config = dict(
    n_layer=15,
    d_model=384,
    n_head=6,
    n_kv_head=3,
    head_dim=64,
    d_mlp=768,
    vocab_size=3195,
    activation='swiglu',
    norm='rmsnorm',
    norm_place='pre',
    norm_eps=1e-05,
    positions='rope',
    rope_base=10000.0,
    rope_fraction=1.0,
    qk_norm=False,
    attn_scale=0.125,
    bias='none',
    tie_embeddings=False,
    parallel_block=False,
    extras=['capped logits'],
    init='normal',
    init_std_qkv=0.0229,
    init_std_o=0.0,
    init_std_up=0.0229,
    init_std_down=0.0,
    optimizer='cautious_adamw',
    lr=0.000491,
    beta1=0.9,
    beta2=0.98,
    weight_decay=0.19,
    lr_head=0.00483,
    grad_clip=1.0,
    warmup_steps=499,
    schedule='wsd',
    decay_fraction=1.0,
    decay_shape='linear',
    final_lr_fraction=0.1,
    batch_tokens=65536,
    seq_len=2048,
    doc_mask=True,
    train_tokens=909700000,
    steps=13881,
    dataset='wikipedia_en',
)
MLP neurons of a small language model. Each row is named by its layer, matrix (gate and up: input weights; down: output weights) and neuron, and shows model dimensions 96-191. Each number is 128 + 24 x the weight over its row's rms, rounded and kept within 0 to 255. Numbers have three digits each. A neuron's up and down rows have the sign that makes its largest values positive.
After each neuron's rows, "fires after" lists the tokens most often just before its 100 highest values on Wikipedia text that the model never trained on.

L12.gate320:169114140104127093111144147073116097140167125114163167150132159192124117164126110136158130112119152134126153149104138145158130169150182112166135147137110096144143141138145153133128098120108149100133100145154143135106148130115171124134148170101164109108141115139155112132146148152111090135
L12.up320:121102095132135143156087118109128157142123110128120148157132109080109105119101107129142098117148164121150111190109161127134159129093152167139131119134137122146073178146124082083107167114112122124146113138125173101111100148146130154136143115118129117107113093120137168112114143089121134120
L12.down320:113129147129101109138100154128112119113114137074121071089139133159098115132137124128117064093120104134141176101104146152156138128147127134120128147130122144145088112102179156125125099151144154093141102156140149085160111154143129129132086118141101155139121137131140158119130122128128141125
fires after: " at", " the"

L9.gate554:159103115184102159126107151109111136143086136140082120147078172141131123139120123113150135083107061164132121110120135147115125099116183152115144140148110157107134097175158119119149101085086075145165132137143143154114145163082146122139110115152110155136137149153152132093107112143149117115
L9.up554:155124169156137131125096144119148146147120085157163143110099122150101175135113130127156133084108160144139115160119164136155112146106129097151152153129128145131154120139117134160109140138096114135167129129105132120134094154166147119112117167124102149139160157097171095113147135129106128108
L9.down554:113147097171146134116150127109124119132136147097099087126176121126123121130186087134125091134138097136115124140179125095123110128141136181122140101067139145140117121086130123132106127156139146095107072147186113143153133114128131139113145113139179101116135108114091093128145139130090148117
fires after: ",", ".", "–", " El", " .", "os"

L6.gate365:136111180082154118124130149111153120151089161102104131112115147161161088140114104129174116129112100073190133107095141110091126132149160144114192085107140141138136146133124111120168093111129168114146140128125099155133130167110170157148156115169191119087176143161124168142163105155112132118
L6.up365:133127122116081113096177129104132135120124166149135150142100110140155121175108129078095149072104147171163187125129156124143119128137123108081171121095141106100116170089093094115116138160116157139150144108110114156136152131121191127133135160094119145131138142114139131156134095118158137184
L6.down365:132111121135152118147098143130130148130151096078149078090132126123123105112108148132132067129118128101096100117154116156120124095147103126154097136106141140127127101170163097060144105118157103097127128165163128111124134106159133111096129119137092100120092114143106162096140150129137127081
fires after: " the", " D", " O", " |", "W", " H"

L5.gate293:118124142135134111110120141103115079101114126139112138093121147109143137077100119140184136159102083134153128130097064128113111109119109118162152143128111116093119091141138155131164123114090102086111137096122123155126167140092141141108127148124103161108132142091149102137175109141135155128
L5.up293:152094137134164131128151144134097132101133103122153135094139116170149113166146130158127131147115143098140104157177127133151116117094113129123102136118181144131129093120113142147104170139116126128141155111081122143171120156148119116152164095141120160115095127130130132159130123169145122104
L5.down293:102123115129186137147125149108105135121124148101143143133137131117152136106129134161141156120090123170143109126112109156103138156162109139118103130123154142129101153083126175137133147130146132198161142096117138117147120122100144106166147133129173159116134116145158091130124166155110107082
fires after: " U", " V", " R", " L", " p", " St"

L5.gate614:116138186124171145139131165145124140083116121112107159131162072123116103138106122140128122124110126139140160100192131131074127150118096140145061105160148109158150140113099096161114167154138150128130127106120116063122092105101104132143096107119141121107102120151114110139106136126154173124
L5.up614:134162111190183129146135135143113146125131108148140126178157113107143153171087130143123115151132136083139093113130111127136149132129144126133153134138129100141127138130154078127083142105134163139109151151104146165084096103089024127144078107132134132114087117118123119126124162138123154141
L5.down614:124110073072087133106111115119167157108132186119150080121096151131127145101205131103114145144132100129118131167099094123142116119167124101134125123126145130159119113136156191126174137139143101093147103143143096124160143140136185135116196142168137119134171116122114125140119115149117072136
fires after: " S", " B", "ah", "as", "u", " K"

L3.gate669:114106168116156084129102115130143086119105108170106092108142094170120123098106157138156139142104108195123124107139109107144151111132149102159116113162139120125156109089095087151182118165153154098134111160109109113126157147158092105147137126138132151105153150139133160113079131146093118108
L3.up669:157149108123134126114131146126174105117140123128093084131143131129132075146158141109095128122130087146135125160117148113134133100099107129087150103109131150120162138090144113097127117152126110146167134138102113113112117135145064121111142105144122140123089115138133178153095132178111138124
L3.down669:150091147118118141151126106146121106175131089146150085144106126165154142139095148146145155135106114152125146108124146159163122155158123152138147117158117160152099109111137113150082130171128145123128123098150090152151136123102138140105111115122116116155160134135128157096141119119114057103
fires after: " P", " E", " G", " D", " O", "g"

L3.gate750:128137144157113130136141136111132124129089146114097160118156141152136083102137127128148131105096113151183118122111141142139082078114131146170193198110136136102090144133141153112115163129107138119131127111077099169106139145155129097118147118128120170094155131122079091142156088132141157148
L3.up750:112157169150143120144125153139141139159120144084145058093165134148148113073111125122125169145124102160155132121102118166130101100124120147165120156144126169098134141146139110129112117116099072123143110079120111178134140141159089097145083134118136149108133153188139142139095106089103144106
L3.down750:133138132095162125127120157144148087106154113108143100141151103136132163131119121117106134124140114163120132116137086148115151116135122123128067047126095117144150121143115128162141135157128140127160115110143084156143108150139093132095083126121124096152112104152166179138122139149129117106
fires after: " D", " V", " L", "D", "ol", "ug"

L3.gate62:065128084152133117113166139125129126166118156125096135123162130142130120146155124128158123158110151107119139104143141140081116134089161172104140142113139114109090100138153140115128128122106146119163145173114151154106170138104110154108103141089161109111125160135159091141138112108164135147
L3.up62:133108120129151105141108145095094127152115129128128156121152115126133119099116154108132125116159122151120108143119148131108080133151116111176106079160140098153136144134117100046115122089142098117137151113076148132114159127154103126113146102128137130133149076135123156203130168123130093147
L3.down62:156117140120142149163146139145170150072107115125061119112116116129132116126110129133117125117114120121153121163089135113123125129095147123093120149101109148135126105159137143134110144180151125109137107149169062141165130108083114124140135133107100149161135146141101138100119103163123107115
fires after: " G", " g", "G", "ra", " O"

L5.gate529:089086117153126106122119155169137154109111059171106125117121129131131105090151119127168109112108182177168101150113115117138156120103136116117137124153075157111136101120123094149185149117137111132119110146135125137064172098139129123130171105127106110178122126096137120142096100140133088138
L5.up529:072101115132126108120077153107112123148151148147107119134122145115135078118106132079147143125149161138102087131118110121103118159124122142131112159138119118185187136137163119136138135145114100115086090130116113147149123117134141101114138087105137131134116173115135126124123142174098148169
L5.down529:136121167114149154148103134119165116160158142078172107137110116172084164181147151117090133135126100084121192088114128110143114115118109135122129128136125117124127130121104156098106095124099146137160165114149126136148131127147160135089088129149167142090124140137131148100180116089135167083
fires after: " d", " O", " E", " o", " D", " pre"

L3.gate579:116087132140112123119120129164164131130116127156078099137142164127105093128126136105115143095100117135158127099108117142128135122125204108147148152137133143114085111103158130144158107121130144140113111160140092151090165119118117093124131119129138102123149095146121119165090108120163136110
L3.up579:143103119146144150166161109128156114122131135126099150100148099141082106099152107177126116108144134094132135115086127116121143127115107114133172162119158121074136178110131170119135143152136107152150138120151140121150118136118128059133165131089180102121056164113151104167121107178111114141
L3.down579:141133149128102142128088118119153084127110131114142151099145096110130113114118098133098110131138119136134125149152132074156105104154056108123114171165118142154102140130117125133102129119094132145157136149109151133124129134138137145105090102112117157124135144079128113126169064142156128136
fires after: " D", " d", "d", "atter", "D", " E"

L5.gate481:134131141150082091120146132119096077138139133125126113110138119145105133119133130134142128102121084132134111132114125140128118108132135108102151118138130144107096130114169132126113132121143158109161159154129124122123114141114114150129096171136101135105152129107078142079074134118153137130
L5.up481:142109093089110139119121093106096123126134090134157112087139113132106115097153084134107173176128109087120145077121156141107116164129083125096138127173085112147157179110144134139137123135181123106163121152131104144139085115076164112135169136164138099122137163145148107192149184151123153067
L5.down481:109123164152136143129144171158132133143083098135144094172117112145154137130114089126114115111145140121142118114114115119104110097144125126129146097128133134121128147122130164136126108107113166117172102149146130170130108144078150164089135104120123101135156132100131145084127142153139129148
fires after: " C", " p", " P", " O", " H"

L9.gate532:099135116147149129063127120130101122095152136170110141131112179143110198116131124106122123131088086135133105150125118155091120128119198081194132119113132082107144101139119122123165149139154091171098142111140171122155137127125113123110116130093132115119120124113111087111130158117126157147
L9.up532:168125126116115071115108092105115129170111090134086130107117130172115111150123123115159139108112132132126137149142105093157141142105167123122127145155136120127173125119126088136145108154116137128132144179124111097128116131124138175071121114119086109079126168091112118114083086115170126099
L9.down532:167097089143137127144173153117087151116116109119134145109154141085164116122123100199172133104129111098117112132132114147137132123079130116145132160120108125130134131097105093134173152132137155183152135157135114134130155158195150126153178103121130103119142123084082143156136135137151122146
fires after: ":", ".", ",", " in", "in"

L8.gate149:153104137128110118128101154095139134150130103105125102118157133164143155137095143137167094108115112132132118113119109083073145119137172115152136152117120183141121131148170128128152110133116119127115151113138131141108093130144126115133162134146135107100145135152123087059090095160162125154
L8.up149:116138140186121131140165098139131126115123091147113131125130145162112136161124135129120186143086093126154134132102080159135152135141116105120119125112137122138196146087141108138147092156137189143089146146113155129136134127127173131127105115136101116129124162124143131132149111149151128136
L8.down149:113111129146143119164169151137142175136152111103151123148102112170147139118076123122162124115122114120134154124151138110102110133149156103150121145136132139135134166119157129144136158147111134129106130095135121126124100141145137136115166160144147149180133107152079119113087094139130134172
fires after: ",", " and", ".", " as", " but"

L3.gate338:120096172181153089101121114064139107113107116157109150097089142122147098112134153130136091165123123142164136116134126136135104115122164116126152129127145086153137133142122123106105149131139094111128147123129130116091144167148116125134115151122131126141148140112167122089126157105126142163
L3.up338:125158127146100127153135140133095115126123204093116095095117160118150102110126168161131102132120085139162124090127159169159129145129102130131145132153134132171107125149136131124135152105130167113130138123123157139149111121158155107133187116111132125110148098122097118169109048112153128143
L3.down338:118133121087139203146148105134060083161161161093116138125122136126125153166115132131149154109108120113184122084124117107105137113115096139117143120122179156121094122142132100115148162066100114095129127135117096154135130157071151135123127100139146141093159124100113080128107105137123126112
fires after: " R", " M", " L", " V", " Mar"

L4.gate640:139120133120124152086132142108138109117141097105088114146125101137110139155138096142109134128157133104131129142111068152140144154115070139116116134155128077168067110111116070131157149143125142139050161167116134131132141106107147143157134105128104139160126094174149150145129150116160174153
L4.up640:119139089118111111120161126124143100094106118154121155158106161120105102132131088135137098158089114125142127141132140095133123137148122152129133140110120112120097103101140117132151135088192147129093164107093155152144146090091123160107154149115087115126140129166088101101098133102134159158
L4.down640:138145164189149131160107149099123177094115103106119137130123128194136155172137104107097145102171126135107142137129094132139121135139075127137118128148113109179117100114147080128101131152157146111084128173115153109134147113104122151101103097130104148156158102100104107142087109125148138149
fires after: " C", " 7", " 8", "C", " 6", " 9"

L4.gate176:137110112118107132128147149070170111109098094121152114149099126144101109120166129112165145122107097161091134103123061139143098143122118153097086134139108155104112112118093096123123139148131209138115128129166118091153146107099141128071113078114132124112108106128122111121123155126147098152
L4.up176:141158149115101121145137102082142093066093147156095156082135115136121129156127112133152107124147126137126123195100098139119098089114106122140157139140142090150110129132120128100128159130188137140103126139145129143124148132107091149157128134146124112147154145141145091110163106112145122137
L4.down176:139130081167114117138132172083118160142086103113176113185148109127132122126139172096120142138161119136102151118160109139134091113111107133123092117130127108134135098128130079107101131103146142121133096113133128134136087078114132093124146103135137131133132109105123096148142170152131116128
fires after: " 7", " 9", " 11", " 6", " 8"

L5.gate518:160111119121151144136150113104146123122137123139145193157117122106148118105125155127147140157115112108106172152123112089118140126154149121111125153144177156128081140111134146134134106108122135118122134117130126144117121133151109089110175139171133120116147098132085118111071124148195166103
L5.up518:100135137055141183107105114079158158160072119148115159114142115105129144138105123109140131154146159137133125152129128112147160150145142080131172149162119148152112137129070131179147103099096099128126121135098121137136115125122114145128155115140098173102109120132105108175099135129123127085
L5.down518:131114142146139141172129161154112125125128065146112084092104156113099112109112120135114153113121141129144100123108100123135116123139109126118097094128111119123114127165165161136146151121100145167092097166148124109118150068125103136134141117116132119160166099146110072083139130151132084157
fires after: " P", " O", " T", " o", " Mar"

L5.gate65:151090169118114156155160125105134077147163125089134181140162130123137129139171156112126147117109127135112138141135118142147093143135119119119152154118132125131093096116115137112120136107138138102120150095113144197124163115090146149116152118124140101149126162122112117123139127116162128134
L5.up65:164134119130149136108117158120168101139144133144147128118119085141149151118168133097123106117085137161124092170117125137108131145130134112081109153114123131125157124145124109141119173124152082109139113165119070128116143125088152102124160123149123135116116096124128131110097182132127098112
L5.down65:076125111121112178143171140142093170160093121124110085137126114119121166148180120140137156073146141117152135170114149141122136135131121137108130139106147143163081136131119093119123142101172142140119126152135123122131106147119131114172137121120132109130097102123151144136121113137136165109
fires after: " P", " L", " (", " St", " Mot", " women"

L5.gate217:137131111145094100091135114166105124133144161129117116132136098104107151137178122112116125116148150124116144117117172154082154126131124112189097171138147123112130130135123157140130175129125093128165132097119142127139175148145124144138142067124161171154114111109109154147123134102150127140
L5.up217:109100136145125142126144079138130149114130131136117123120194096160139182145107168121152107150107114078106160122190086102117120125141127112139095137141132109120094108208157098131134116145077124133090143152148140119111114120149061137123101129125141121092136121150165113136130153124121161090
L5.down217:105157078133138142205115157124142142139086095142129160115119155133118082128083116123138129111126123146144095162105124143118117100144118145091156109102097125157153124091112132111135099117137125141175129121090108148154093157109228094119146124126115113142118157126119139097135082152136107142
fires after: "S", " K", " S", " T", " s", "h"